config = dict(
    init_std_o=0.01,
    init_std_up=0.0449,
    lr=0.00158,
)
MLP neurons of a small language model. Each row is named by its layer, matrix (gate and up: input weights; down: output weights) and neuron, and shows model dimensions 0-159. Each number is 500 + 50 x the weight over its row's rms, rounded and kept within 0 to 999. Numbers have three digits each. A neuron's up and down rows have the sign that makes its largest values positive.
After each neuron's rows, "fires after" lists the tokens most often just before its 100 highest values on Wikipedia text that the model never trained on; "fires on" lists the tokens most often at its 100 highest values on Wikipedia text that the model never trained on. A number after a token or word is its count.

L3.gate84:513543405495481483507552571446485442498496490454624454566527493515446525457457514504522517526429508523499489516509492485484497448462548499396385490442568560515449492477470530564524469396491424553476559556541502498547610393498514599536560485511431526478556523454541429447386502550561495531431482511490433448405433442524499587498518592514595472549480441530478520491527523476421501475452494536460451431488542539583428446482472476576448540535409546448538470576370523519534555445577493
L3.up84:540485467500548527462398552504446471462445576434499568569606486456566461497476475511493493413497473496453458524528425495453595507448297493505490380575515516452487458544555474491430530542510525501471484474487435499436514519509530463542526581562464565429461470529527479492533426515484498629426509471504512564559502381494419531448502557540456550518546438523584523515399567520473522494508447612469455470568565509479538412489446494528480501577425575478452514490480583507471521499534543
L3.down84:557506379505460489541482453391463485511514447516564537558530483523429501485531423610498470522509503453476444432548514478405587571465515421460496421486541494479499465584520462507451568476459493466473558532432456419493447413465543535481564495486526413511508542574453435479335383442482520547464434459444524516455532465528484624528523549601432473550537469543468598509412514509523548493504539416543522504475511438482526517619478477443467462430524475454499508539457567525508564497451529
fires after: " " 96
fires on: "ar" 12, "lo" 11, "dra" 10, "cu" 9, "le" 8

L3.gate172:504490550440427520466531487533504487575509527498536608566530437494469581517460537547437496443560597513529550477485421540437547513468522499419486521530417507545479515515460521499526454428565517440436555465534572450454539523515567486595437529503448526518522491543451522565437575493472417441460391492571398448503359439451512522485519552499495518472525422433434622632494469445519569455592450539491469533501469448497495383566440537471506439505467468465557459444558499489573551471470513
L3.up172:575562486511520547415520502470475404444527465523515537638526498476480580542452518538451416478582499570552459501449390428470546481484500504454497465502576553594564441497508503477531480590562510396458496510443568474400472487507542620540394540423443474466531466508452489515478503529485459549407497523517488557560424483505484553522461416485486606521501447455469486551562495429545569454395403456452528484439527522583465543483469466576512505504525504480497480473487597570455436520582484
L3.down172:502475457571577529537534431516489460489496402576424446521510475538472488565500441493504479527535532571508512601447497557507468432405465476500582475450493464413508545568580498428471364537511550417489512558534544522421557544534501566504559532523506544459464501506508607601465517475505454543536453455397481526510538400571458467527533483506592498513555519528516549527582524517525565453312547494553491516548542624557578482528582512464488488508523525567522525514449541472575509496442494
fires after: " " 73, "-" 11, " \"" 6
fires on: "al" 15, "et" 12, "de" 8, "der" 7, "ne" 6, "le" 5

L4.gate36:535497520562471499570393497539518448497539504459483507596411475468480394504505469443535494528493552482585546451491515478536441559502452617526513568506479484521491611477485523526553462511422495482555460461494476505472539437480518456451481526447500557508461581510509443438539487569394474452634407545495486542405419419430523521487457578604493522507451513606482562532514454517535451565610416503540488545357508548578517437553453437521503532586461474428554489443534523493512487507540532
L4.up36:459538508477470488522507524489430489498417480363460500567456499410470455518551439366622533478515552488495504457542567500461523468519494581575537513500438438505524541468505565551423495445446484508644484470483534458489464523414498493550545524458474492460465543545578380476579514467481508508538529503520497550352508542550521418459495508452597481561543484551484541468584465528481517569543452536485507513442415513533522468584494445454582541518507543443540534421541555522633523476562579
L4.down36:529469560469453475500539491535459514594501462530447516578575482494561488517511513476613401519468494509464444495469505527566520528584519453489475562618471316468472655556432442492483490494403415499521554490497487414443495457561530431535538482511503497480638439493478504454488586412520558530482532442454503571516564456484452572514498500491470564464535565528479504509496466460555559582567483534406475542500394524511498504491508483474479576521473496433499560367502517493514584504479524
fires after: "1" 19, "2" 19, "3" 10, "8" 10, "9" 10, "0" 7
fires on: "th" 40, "nd" 15, "st" 11, "″" 8, "rd" 8

L4.gate20:519477501466485547505394593528500456594483478630512524535505440534469466424444434545447525449558503500490534498574547487553466517477450464437543519501538448465501553435547520434501364453547500456572515500487498468467446526480518512542384440451467514536467586507431433455519529566486519473512597519571478432469545547494507440577566544497516464421489542500457509377511472502462489406506517460511519489610564537477440443460517419497430432452515540553508490481450598498348409467546558
L4.up20:514450465566570573491487527502492454493574466500502527528551452514464557458554530620497498509499493551453563476461483593508485568492481532477542424531487499510441514471480584383473487437554538442459451475500516400492483475429622453609446448477509471442515440443412450412453439496494626498561649402559483507490487389549495575581516493461458453497398502468535495409485502552507550552485506592469540461510530454528461542522559548597467509457487456500540494467512578479481470569460517
L4.down20:542548518459509474497449494592546366509516503611483555496441418454366529425554533542522418464443484548437500450497492567522458543498498496469556541472516570496487582471520542513496494444424543455480550586448498499427496547443500549499448442496422449506591539424446527452508483461461529521533499426557557441537588385414437476602514468471599539503500497486490444410445525580526516402495416504401440526538449422480491463517494541564430506445473490479472481536528502607462497469509487
fires after: " " 98
fires on: "s" 94

L3.gate23:562482500407523505424463468594642482418468459537518445537452465448431543511474604511463457556473539538470534513391514567584448445424471437529451478488533501475478536526521484536517506585560445433467441431555533515477428468375543522567426516572443502462542497450479485520532460528517456503584544493462531501398586405497521512553536598470495461534517586433497552520493408503517504424503445557434473489460577473550502417562521439547548469506428407471545507589532516453484534511510485
L3.up23:473515496510596451475405456545441514439480500511443537527470505459489603432549474493462458503470508568487543576497461570654458496453417445506450518495495489566561566502457530500496437441491468646518532483529576485556459435513516532461494493407574614544510456423464585538521488589474377484527521585474469520516388489519418497546422500507508447626537487485485479531500380588555524498440513523527470472449508433552510508550484460534414475424487519539497544496514500587523555492472485
L3.down23:464597497541528501514484525558527444453528506577510561535493522403401413527433507436505386551503571506554457452428541536575461438474465457407500583503522416483443480539520464487433508534451509506464497464522571465539506537481513523435535492543537458564474541466554466534531526491480542551542464513429536443453495458495467442643536436514601462555595537430481518579609490438522507607628497541484462418446505502519573529538484558454613510547511437444403481545459454536531494500516502
fires after: " " 33, "-" 25, " re" 6
fires on: "Le" 26, "al" 21, "le" 11, " Le" 4

L6.gate51:503557508488489516450571493531494574464610375537478431467494505529544595475527519548479431496489576441561538449436521429527421449494444495391521538562510528463588505495589492431492501496456505498446482493507512517467452464523473588521543494495531534489454431600480463526481511499474516438495546563528511472556526565497509452516463492451445506476430438392639512388612495585464436489489508503431526442386545469452487496510490526564466472522541491537365585493592449556460519527424422
L6.up51:479556444438518492469460480440429429463471475569550436554582538594468578514569428452502478507522379592516522486507482487470504471527464385520463526455550499568447486386518567570442540523466448517477459522501510462497506445532448521419529459562533386484505474551526503513601510431513543509553488494536497517456460533564496404489580470489521432551511477507586471551520496556486549583447510466510454560602560572417463566429541536468528545518496517443492413454492458520569595522590379
L6.down51:548503414529509567457579478549498542497584452555547384524453599589495581482462540446547497454466566458496550440517483549515562475453442493444562450503531474550530463558601507533534524569522522493436499412467573500455532487484553442479501510509472583475522429545516520527506446530458512575395467480454395491508544488577515440453519559530428573503465479413564485449537528575476463578534520464368492507420511496563509514466496457500536463553427410515524502523412436627460516485387496
fires after: " " 68, " (" 5, " population" 4
fires on: "1" 36, "5" 9, "4" 8, " to" 7, "2" 7

L3.gate107:520502485579547542485502476539490584470458454467612369542564456470495468529515573459465517596503577535554526490477516513543430438534507495503523374527587524544520502529603468530563544521494485476383484509488440576491522437454430497510561512553453559562554539537468503529575480483470525493460532499594649516447471422588562508577443605548460462500528486452511549453506525475432507610528510445520523552482599521495480475474548528496544360455514535457432539510514489512499453409467537
L3.up107:629502571551462475528583530500485590520434439434471557457494471487534493495508521484437554561452631505567438543476574434434466646620468584546555514440448464516574496481447563489530534383500579524511542562478479391460504537522535523488562599564496434523488478439575461482526509445485485459571516494533490528461494461509600496439453485475526443488470541469556472509530373539427505461521506525451562527490455495529471532441511612467574528530567495548553572484468468481529532477519477
L3.down107:542500546494505502594422477507571537526501460429447493540490406560451582502567535482491435395554421496479472455516521502497561546587501496656518478379509449442511507527525501515406481552433479486493509570524474475508556471505596524479499525581487610552477525499542545523449431399508549525474483444499404537611454547605453495489468492506491511508555469526526513510357515510553475385519492394475559485469472574494505437509493528587534517583493495536419454491438489468569560535482486
fires after: "\n" 49, "7" 11, " =" 8, ")" 4
fires on: "\n" 68, " |" 25

L4.gate63:421496515430458505597519510455465499589535510456563506425453502562512549411409486511472492478473434442442448544515562468463448554476464515500463503481492515556459510535550576497454575433496550403466449475533424443486564511477504471509453522478516614576563597478551551510537531492497511451416492483568540437527443590661480486521564474511490433460524561478494549427462558561461489539515451493584495513415575513472520429494514497507612512512438520507564521530509514500396656475486591
L4.up63:492517576487520408547517540520506483438406445350378502515479482482508489510482511449598527583485538531499515461539500428419518538540495502496544532460447470398449626541494441501514504446580510452390510468518500499496501517517509613462512434564544555588522612498575475463485479498576434505496552504439545503482498595502472543489561501497527463511531499458472567488471533492534368508450469537480416522488466516429538462481357471491539497554478529480570588414584535513575547433518546
L4.down63:470476609494540416462460534506517507516499519498510458497497529538556492543572405498546517492467500590546514448475544506508574548495469441512495503499453485413566520495457513488606482446589494448459479432490587501468557560507431497499570511541603493522388486454399509526447568514473478448529507588425460492647444497545516556514495557548532493540556515585495452518546590580547542586518480537474510390545397459562470472516442505495548571549369531523498523472560512492597552530396543
fires after: " the" 45, " first" 7, " each" 5, " one" 5
fires on: " of" 15, " series" 12, " season" 10, " album" 10, " time" 9, " years" 6

L4.gate73:537487373455497512493520474485562508529571488490518473523555534468529561445468528497515546579431447464577568425514541602489441461545361491532571546476500539491451473533590454522473548498516606552468471414451525493496538486482552481508477513588520522464447499561463422481422465558497595425518471574588546502489547537545440511514475464451546511577486477469607509512525462627497538459540444428493511507528513511553478494347457536547416504407440557495470510546558478601411502479563462
L4.up73:488510536568484504491567597517545415498594387494513523541539503522509572435533434541523405528527396459468614463482566492483443486492501553565492540532551408484535472458520413529566515519456627520493488516483512576523473525611533468506503511519476455590460511454555483423506541520492535508530509591469566538510449550480533481488453519567485367541435442541491555472512526464508518550512526528541387463659461451513532578549449513515475537436490526525620539564524474451406487455524549
L4.down73:553426498520448564527449583487436470444451460464434488556546576536518418408457398543519508493497494455559569425560456464393569361514490467546496466505521480445528512505512500498487527544469473476566480477541484488512464457461467555513422435563526550562531385490493527519523458482530468483440541462560485493455579476439560556526489519454461536408511460502461474536564559476545601568632527514437568523508458398492448513505417573480632548503412475524505448452503520514603543496554444
fires after: "s" 32, "^{(" 5, " Ken" 5, "is" 4, "rus" 4, "id" 4
fires on: "s" 41, "n" 24, "d" 21

L3.gate102:543468501515510548413458558431545385531550473464441473510510511520500513536419501569575435455455602425494542476461528465488460512503543557562483506469514495550456509571498477550480441440610428436532493492464526443590525325483533538545470477439419494500529573455493529556482513536506572437485481594484480427513374439471509388471532584602504491498503505427585404434473580496450544490536514461488510459470558524505532547434454510467520579529445512599588505496458465461482469487551514
L3.up102:472435417510517457480514405474486450517544561600553550503455480533512547488500431530659583521468478527472584564492454554456527438500465522468582447557537543535531448570407517477614551545614471533463524473421463541529483451520438504496494487412460475586522610502426580469539502534543510541450516503524424590566537489401562495437478546481495525531500508387519511558505483487429512501490488513461449485546541548511525472516559532529502450450520473547544528487542608441454629550581510
L3.down102:479476539454501563530474519526512425507488514518431516521457410500581425470531497583636478455505432501443436490504451500526541456428472507426511454439522573326495558527459541556602511509536549506545540507449481535502502482532531510463472496479439526540450457433556475440493511527550553480569463453554530522477526565394416360412619474454510505462535533480500468512453645483553554569488527490515473468507511380479531494502542425490563509458466554491482493531508569470406489546560412
fires after: " " 96
fires on: "s" 87, "ly" 5

L4.gate132:409536475560521538417393473514575498497503469482497477476573528430541519440485567462518425525451417463404584502501466533537552489568588526492487525561570605466452518448539454432561411502493520582426486628472474450488540473547561515452470511421474522531447440538405480609538494442504539483472481530454540448453566449494532496463564450515520499450539438409489451635465456480481430636485551484556532541463517484546516477488541440442477401511472494517466440491499510491477509397457454
L4.up132:515540540422525493578556443441460581486518508468496464414541510514501496597364425451554479552477516446419451540594500569386486479475485569593533485487498504489481520394562472510501460531533511564510529526515427479533509493446535521440419471520459479492507475525486494465554630466482531459479520464514614552485515581511487500534464457509555503403484462532425461546404489458401459530380516481546558447569562460530431401503477508484470411470619459401552472530473537547528460481539500
L4.down132:498406570475504510500462544535566627567448498510460452460403531454491474533455550406549431508424476555493453470482581608597495511515513516499492507561542428392397486546493489536498539498528515597557493483447488419534475526415463442553512452507455484553544497519404493557472564526465539546400549512509574463354536527526396543508568479493581538609503465540571438460481545446541468514522465441468524424494476575539508463449542444507481514491464542547492527543503404533502485486414515
fires after: "\n" 38, " he" 10, " was" 8, " can" 5, " used" 5, " be" 4
fires on: "\n" 38, " to" 19, " also" 5, " began" 4, " could" 4, " would" 4

L4.gate74:520454499608532507483385644513588528400500425548473508453459449628506463443437516569495503545437490463489562475500497450568508457571527571485514482504535548586481561566488500528543503432507466481512550458478397501445553511533529465479561480460439474553469425565494419528522467478556543565562446471507494459425510538487515439502470534620558459580556505501597504495484520498482396495493562526475556572475507531528494476482518502364363521536529515522538545428490568491449488413446517
L4.up74:547390480474491556551549557524522599532547424506485405464524389516518457469550436510491510519473507459445471571577512478552574476415451537542526543468528491461485537439555485466497576516476560439536492498513454485433515477570498398479500488469373492484503466490495547566417516450513518524539536474533436563461538464557477528550561680563600486528438464550548557472541446445540451558481442510476518496483386465476433457505434534542414499501382512515441504489634499476457512476445543
L4.down74:544491595522447513432489474476502513462566569487496371425542460412529541540455531433480458547472497516470454475467501560575474437510424506436577495453458469483522528531432473525494589497537446546496540514487576457435430515541582449601507549508407377424583432488559510518455486526512610481534468504534462541443497472508408462517478516435538585483512481558481442585457478523423574499420533492469472467499471506448474536547478474482502577514432527529590479528416522542389353548457503
fires after: "0" 30, " mi" 7, "I" 5, "9" 5, " a" 5, " rule" 4
fires on: "0" 33, "s" 16, " un" 16, "ra" 5, "r" 4

L4.gate133:485589530470540488467472518470497485518532495501544510548499528537485537558392585501499478464505500629590498573538444525467452530541550474450449540601457406456542351472577518535461563526530539408512527512504461557463565419518504574469481514544379566508391519545504448444526488597489505473486476522508536441497422565441479471522436472459503496542559355501599500563535500460592491482508468518521489476454535502554504550522453505581556393539521495376489461479501515546474431466487583
L4.up133:456547585632472512518605536476419490540501482542461559519503569508488520475431506457589522482536479515500541528433472508486474434464475426466446425616547495556490516472429573462482525578489485443453494572485547466448544525499536511494569401426434501558426534583548517444427533470487526515376614567514540565463539480519535582545512560370475567512513567455546457570523508493533511495459536522513478591534498504509439487524516496562558435517397551452481464437481600497561457557574506
L4.down133:413506456490525515437436447525481428420476495555542401527475429566497499413379504490434453605485512553524459517491424403507500473544449480499515504405564540458558476450467554541521447472463485513444463525547482446482522562520539411473585499560566496593383544451457515517457501490507517533551433534497468429496470421533484585538469446615522499524482444487575466571577532538504471475504507449568478570497531510571456561535418466459520572466609494500500546541464363473486527413445476
fires after: " " 71
fires on: "en" 18, "es" 10, "ad" 10, "et" 10, "ja" 5, "len" 4

L4.gate101:445480459523497587472448537561466503593498493430524513534492436467450469520585469460438510533590533569513528552488598598486432541563350484407518473470442455535489520440458547508385458569524514496588441423530520428503541466420470472497609414556476526486520498490495428577584516573586498445557464518536478560398563498537531412549488447469549504446518543458453498507510501508416426538511431622475448502477478434498541494449500503483512535469521436425424493451470493506539480554539498
L4.up101:580505550559447473488566570599496474514469386484618482489500526466491445469507570568476467451443498570472460545517540532521398465532551465476506442447496571507460527402512467455594417533420462489515479510492545509458520509601545492554486498547499584558451374532532448459479506562508485489496473489471438415645527525431463444384450503503590535592532505427537468516479502510511419467502484454536495515477581477505484485430441564502540425468571466564499476497437523566558486442604555
L4.down101:553561432516560514525528510569543434507510465495580461520494475542455460457445468543574515531527537483576526558554496559304560511476515400511471389617520608486586488486583489486458552468498429613518523472576492510544455468502529525465451541487459572549399481479546572445467514493523506494580447455519453425461468479455441468563464528504465475493478515536502567498544543424441658496501474472542546536531499511546459504546502466524377490492567539574582523513451505483553547527522528
fires after: "8" 27, "1" 14, "2" 12, "7" 11, "4" 10, "9" 9
fires on: "." 80, "," 18

L3.gate9:482604564495538610455484491551455436548359466442529506616535463561475491490556494547498456455522584476424528434598601475554531432447444496441422464557529450540442501484578478462508516476482437439474514532470559520532498359537517583474496485516537566496578507466466424490487469528494494568519478507494500560497439502524516497449478461536485469553490540486617575557467489526559456506503466460526438640526499515467553549439484482510502447601439555563587551421518471514434530433571509
L3.up9:553443526449487545489535523539567477469442502464525507588449575472448477516465537477487454499463492512414412528499462430510489553405474531495546492486530474572474472576522468562541555538458457418407424536458519492419473519550487465581544409517519499523504524517462479481598564472386518512534561475510479426444491588544424487486428503478515532589527477492451546438416481553440481489412526488514579532448585521445411545425474580455433487620495602496568581600540508489564451537448419
L3.down9:493553452491421490475506489490468508408461454541475484509481470466542462466496538506481498432417553548541433448602529503441488426515498453561437473560391458530468509424569594481490525604470497518436498499537461461526534602443522513510483551615451561479433543478591465451466513464475571543507510426452534509528516486541636451460534445523482493535458491432545507545477379557534516585513503455550503601468508684541545607467491504513530444522515467463566465410521490495464576475545545
fires after: " " 62, "4" 7, "1" 6, "2" 6, "3" 5, "5" 4
fires on: " |" 64, "." 15, "1" 11

L4.gate154:487430474528541517590482481514524480473545505509453520629534491464486616587445545457556494591482559486490505543527388479485559553535521484514483527514456522469428508453511497585465477444425550529586496459496540452548452458484430459515453428516492519577557499478565491442505516550483489488529582559590486464434437506512437476550440559418514380539502459542574561511507510532530477478469517418604440477416446547455470447460513519506498524533588607463471524553647453480447509501649493
L4.up154:484468464472499456551444541510522464541488558471456553543513438516437583603395496472489483443539471479501519530534502436464507567419506456466435527479470489469436537464492469512500473474493457576604628485462540437524512404488541522532478372425515429501569503481535415501482522489629573517434522551561497467405475476467557434561512523509493567539478472510492598363530499481403528597472468570496477503477505499555572524511512433514408490488589546526487506402559536598485600466494532
L4.down154:503522559518513536501401469439453545521512515526386442487519514519539548561480539528471528491578462490530414460541464470475522477580508428535461501540499529463416674521491440567472468502534494523586499518472484410476399473494568382448469416472415470570451522586460437500540532525531494431571496575505437456426554542494428491528549458429475525543527392455520572472479496433488466648475451541574512480503479473534483549558557608488497487489567511537444486452544452496502429559566489
fires after: "\n" 98
fires on: "==" 98

L6.gate40:500591428558479393522561542457534498540547482441442487577506506504514505502597534529510510546490566531583577553552528520482426530444481454475498526534492484475503387474501520570477453559439515523439555501605475485395476542471446593466588507446548517394475498562437446471441424534537495524521519536503461553551557520540433544523439508430476476499426526353446562538511408436449459531534512484519492487502483504598511499516430453534450470499366606529423443466426528529529556545554509
L6.up40:490539524507489577608465486427465421526505578487524486482575467494537419503493506571482416437551484418572523432471504462490477433531574523461570498565513489490530463518474581537603531414506508453523546527516520549487505526529493562471383519555429517460462475528527499575492547444427399513444450457486499508470614423486593495503577401516525459513543603548591480522468459504533530510509485468467572585558577444386419471488475547618531514416539451417471486512478464448460432522460479
L6.down40:502490468477605614503494570518556553436499592448457425428469447469481532541455461406520456552534509558409418499548558481536476510434531465442488501520566608522460607483485552414519492487553568459512520532472534613449472555555565446485449462562502487545467592488554482449459452596494478574495496511507490365479506507443504520496528469521597479557507510615607507471543517531447595509445450469448528562524491625472482562512462503485412489532560402482508519485506505491490471514442510
fires after: "1" 31, "2" 19, " " 15, " $" 6, "3" 5
fires on: "2" 79, "3" 8

L3.gate57:526494439520496438459502464523556475493556580529457539463518600535597511668414524520489410508452509521446525458515490508576551492443448511500537497569509578434456489548487491486532497466492437421363591490593485519520445497469513508435499467516514513442402509511424462568393531521469437470480475533623464510429531468531464559533463550597532503488500590531490483574460490501550563462423508440562535570483550587531476564482570527448510522535482528495602525544522574493611554460532483
L3.up57:481496455540460515471437437571505493543529561353585492526497393588378526539438602495508525472511573573392537479505436469565511415463466504457601513555573433564397539471510503528552445566524421369485528522447493484430467426530438482462453446535547468542549491492455441523562535591530550564476493460520548518553434538477512530539442521476468510527510429506502553444563550459457556507454481405511483515465526478552486491477498468554556459451495528544447582489525502400499441527564489
L3.down57:569548505502514470477509548509515474524478537437428446408541537485467494527482576494494561499431451458416526463439446457420463454478476465554552577524480485540492483499436489463602552526541400455501545558573450662452548400505407411515554539513567513558534458491493520513556562517468451523470511485522588484503552649574525491397518513431467552449498440507514581512551503468530545552490523519597455581474450579582587528539474471434512494449484465443552509499509462580468571536475425
fires after: " " 66, "-" 7, " for" 4
fires on: "e" 36, " |" 31, "de" 5, "ad" 5

L4.gate189:505512512527461605470492485539563522433591431430503445494540509421447512589508396590459490385528514531590519462488541570532496486490528466537404550585477569427513495484529478555509471497500475534512553428532535471524451515513573587532538464580524526484542472569521442447522474529521375589492434558536571445526461573502510515509532551430435403495505505460474511417436482538532492415581543430490553514455578521451424443380508502457459539475474476489477530588498555547499469431498387
L4.up189:506514543476518543374514552584418459384521505576509550469502522570463471530515497446483517526538463601582493426599468517516473527531535511430397452516487420542479433471532498466446609453475451537498523394534597457542450502448565527438390480474511494572380519568491550476526521386496515522459469479573542568462400505548482470537435453531481477583491501511436504516457477538499470462461465503475536537456446537508567425475532514468363507482519498454553493535413499426442436507492561
L4.down189:568558474499499542473482541491543481511597464477538515497478540484537515555556539552541485454447515483490594507606410572469488555510408444563455576506532486477478451501471453594475625482458493496506503503550427432419463446568526545578483545563428478519521525413584504420481431569427526505499369464501436495440498418501444470470389538451461464435429446397460562513504479495473497494641576492527468532415541523477455463406468527508527526539487573489490563540496492475477485586436474
fires after: " " 52, "\n" 20, " in" 5
fires on: "2" 70, "ci" 9

L4.gate26:542497455485517497435549518562626544509420367513504434513426523502499516546497506418423529530425436477505616447486444534490492498516542472514523481459496539539490512481402487517501629452506559469493536477532603471511545448559491542432456468513578579499406480522465581558492510425521500438481498507446500455476634548606503465471540568618541467497552513510483432432539619502416459422448575482510517458492477469544443491486596446500558433504503479546430513470474531436481432455495460
L4.up26:609529481493474505488452523606500542494478395534515581519502564449523449472501484566445546485531498578532625433448484536459555466425450545546501502486497547540531560397479503544567416532396482442498537440487425577591437519427438416433458521534470530592471437563478473445507488404480470576493580526417515484467502504491486487473475482455487457504495584494430470508435543537480504506511579518437507562475451469461483559429414532519495501446517493468434569443613609516437484439477420
L4.down26:447507486501476566467688518414503518397494539543513499491531500490578585567481429441551456490490525414516488550545501477582520445454551563501533550545480508496631487511512502475502457494549570527415540445512435461563574546493443529501549507586485452408486538505477479446488502493471531501511524572418502511516561548459467469511468443547467555530469514454509660475577530471525480506495581524449515442530505484378449444501485573447438517499569405424496508597430603485458453491513554
fires after: "===" 20, " ===" 12, " I" 11, "I" 7, " a" 7
fires on: "\n" 45, "re" 8, "ra" 5, " place" 5

L3.gate10:451533489534417466571566377491538497481492509417445483590428457571447478452437484460564514556600560414574509469524498416512517518580493524421423445503437438578455446451548527475519516499469503593551464545583532499483489455475568463418545521525436456556460503542498406552505472569508539610473505542557466502580509548435648526489446505474510483428540455491440450586526519517485463533544528484489510468565536471568538517449397431484476455518411537498497474523591555472447500452451478
L3.up10:520374559527489444494492500515441476442311436472536446621498441455469570503446455532512489537527592565418604540568481525577512448540513533538561523474513449529500568526531483506465451515515412503506520507525575556518497513413533472509499462486564484506434501529477449467398405445441517512520476497505466503456591503543512449528563534444462380449545537516477571495458425545497481472441645461430451548469470519486448491469407476519485507443449505511487595524478510454526475389492547
L3.down10:510534443545528557397568466508475476528522516476449566527572581531583428486539527513512476554524543489506420483467575416544503419494493483497382466435530547466521521493421456550458464404538483605537464450438558555498535512589467533501498580529464427523504464469585456469469567423470471440480593586570489529493573483545408470498507502482524531607469542531504431585579567511524474480472572482527536512456537515492454462460446528486492472382481586603533481463521568516495602521481385
fires after: "9" 65, "8" 15, "1" 14
fires on: "0" 79, "3" 12, "ter" 5, "2" 4

L6.gate77:477518494587466445532479437493543396436424502472506443529536403517534467507420567478458348548554537498449582524593491533445514462389445477537509544499531526494561458513469492522519524422502430530532501498429464510470576461494570567457517548474547567455426513523543406562484520512546426639463466588455447514463451458442523545451536473499458528511515599425474523378521576494482518598494455592505467494487608542511568500456459519478488472522459558449538542443458513545457447504565519
L6.up77:381473547494445488479564530464448519463522543481520552478486495524497461562487506442434475469495481476469573481573471444475492469503470478495535558486463543551530593520432487512609564459600456499589535484571477534491526452502460531448621499444639574573407489546471537443461429509465453565468533527519490462467588431536558490438475463495477584474545488505462464382482562477564570544474481443567521513404533499492517425600502467465559447541371460476499534450416590495543510460580441
L6.down77:589486486432533472461529472477464498487545503507567577500465490509517534590443454420519480510466541457506609475536454406393507483484478466485440559496444588585530459525489545474438496631465461484515571426475497535407552486508468490515588563509604537551488432503462432456462443457530413457443442518454480483480517429561447545455579538548503498477429493539519523505581597525567537574628509531528482541428576502547529454552486565547429516530536520405483575539511439412554490429534496
fires after: " " 46, ":" 6, " that" 6, "," 4, " as" 4
fires on: " \"" 27, "en" 16, "ang" 8, " that" 7, "ac" 5, "ad" 4

L4.gate137:473470505440488577555507512549545471460510427564516502469432495459462542465527447545489451503516424452562551458517547480544503505528407521557440611511465558432413533493542595477454562438541591491575371507439459425508472498492511515437449450476484505494449454505380498483463448530420541488480577502445504436484577536445525646536495518471563582531473482496397598539490532463533538549434435476575527557433462428572576512454552428595495534440491532485462544488539437573502527492494469
L4.up137:509574535553606487496463519564618432447477602554487501493556478459511477538589541495523447562502407516494486503501449523522516593528478508500535474522391555481459400455563522537499481494465618526500535570423492473583523529502469568511444502430565453478539535506483504520519553489459507494522537507526492473587529518561466468614457485502417516513518494570479548440484404441459529374618465553469496515586531452489488500531375440455540617457568379511552483481526519517519516538441434
L4.down137:485491506509556483491487524450431541471470502436495460512461489469501490388514505526595555496554496409532503486561573442473527430496513435544475493488495500480501520530542554536500483516418516502536455537528482481497457551466475580433531366469557627484499460471500525549435456466478602401482489559502493475586507538553553526581566428483526531481632499541546568500447600470597541485598481425563542589517476519514483431460436500612482460426532582529548478521536599620452581552531477
fires after: "'" 88
fires on: "s" 93, "'" 7

L6.gate68:555495524458535375493544510489505506510505558495575573570594505479479491490616548371555551554531542473553497461549515483525529510671491518498611473484530569575578515535446451468494468392453582502497481482518449510472529522489489516495514501451448433553564415440471557553465443464505475499552583450431327531397553485469471459517454491471436514511564550515414511517547491546500546466424545530555447459494515428479553492496494582496538484418502488473421551477542524501431497447495530
L6.up68:470411476522447598398503471596536568519565487535568444482529443490506514469454558461460624461463555553561494513501442506484547558542509483546389485481468473517524443460387532462442576532572528417567436534468480472548475479432487519508548541415461528503498480435433525585550505577543539390487477490554493593540482515527581498511464477475473525511534513499425493466542517564593543528484577490647535489531469616486463460507421447464579499481567492529451496482493552519486511438371491
L6.down68:514458527385475500390484513583582512490370509489468589434497550591475528514490419501530505504476457596508494577537581554584486375522519415454528501449523530473480550506615504472426498560458482501496451451467490605496520548496448463395522512593426539451546476552492562391470480418512487513465542541483515465514488472557508513567435521450591559528478440475471510495480425539512488562541461465486478519497482459498429466527496616543508516444467565504479592536522517601572573555518547
fires after: "4" 13, "7" 12, "8" 10, "6" 10, "5" 9, "1" 9
fires on: " |" 42, "–" 13, "4" 6, "0" 5, "6" 4, "'" 4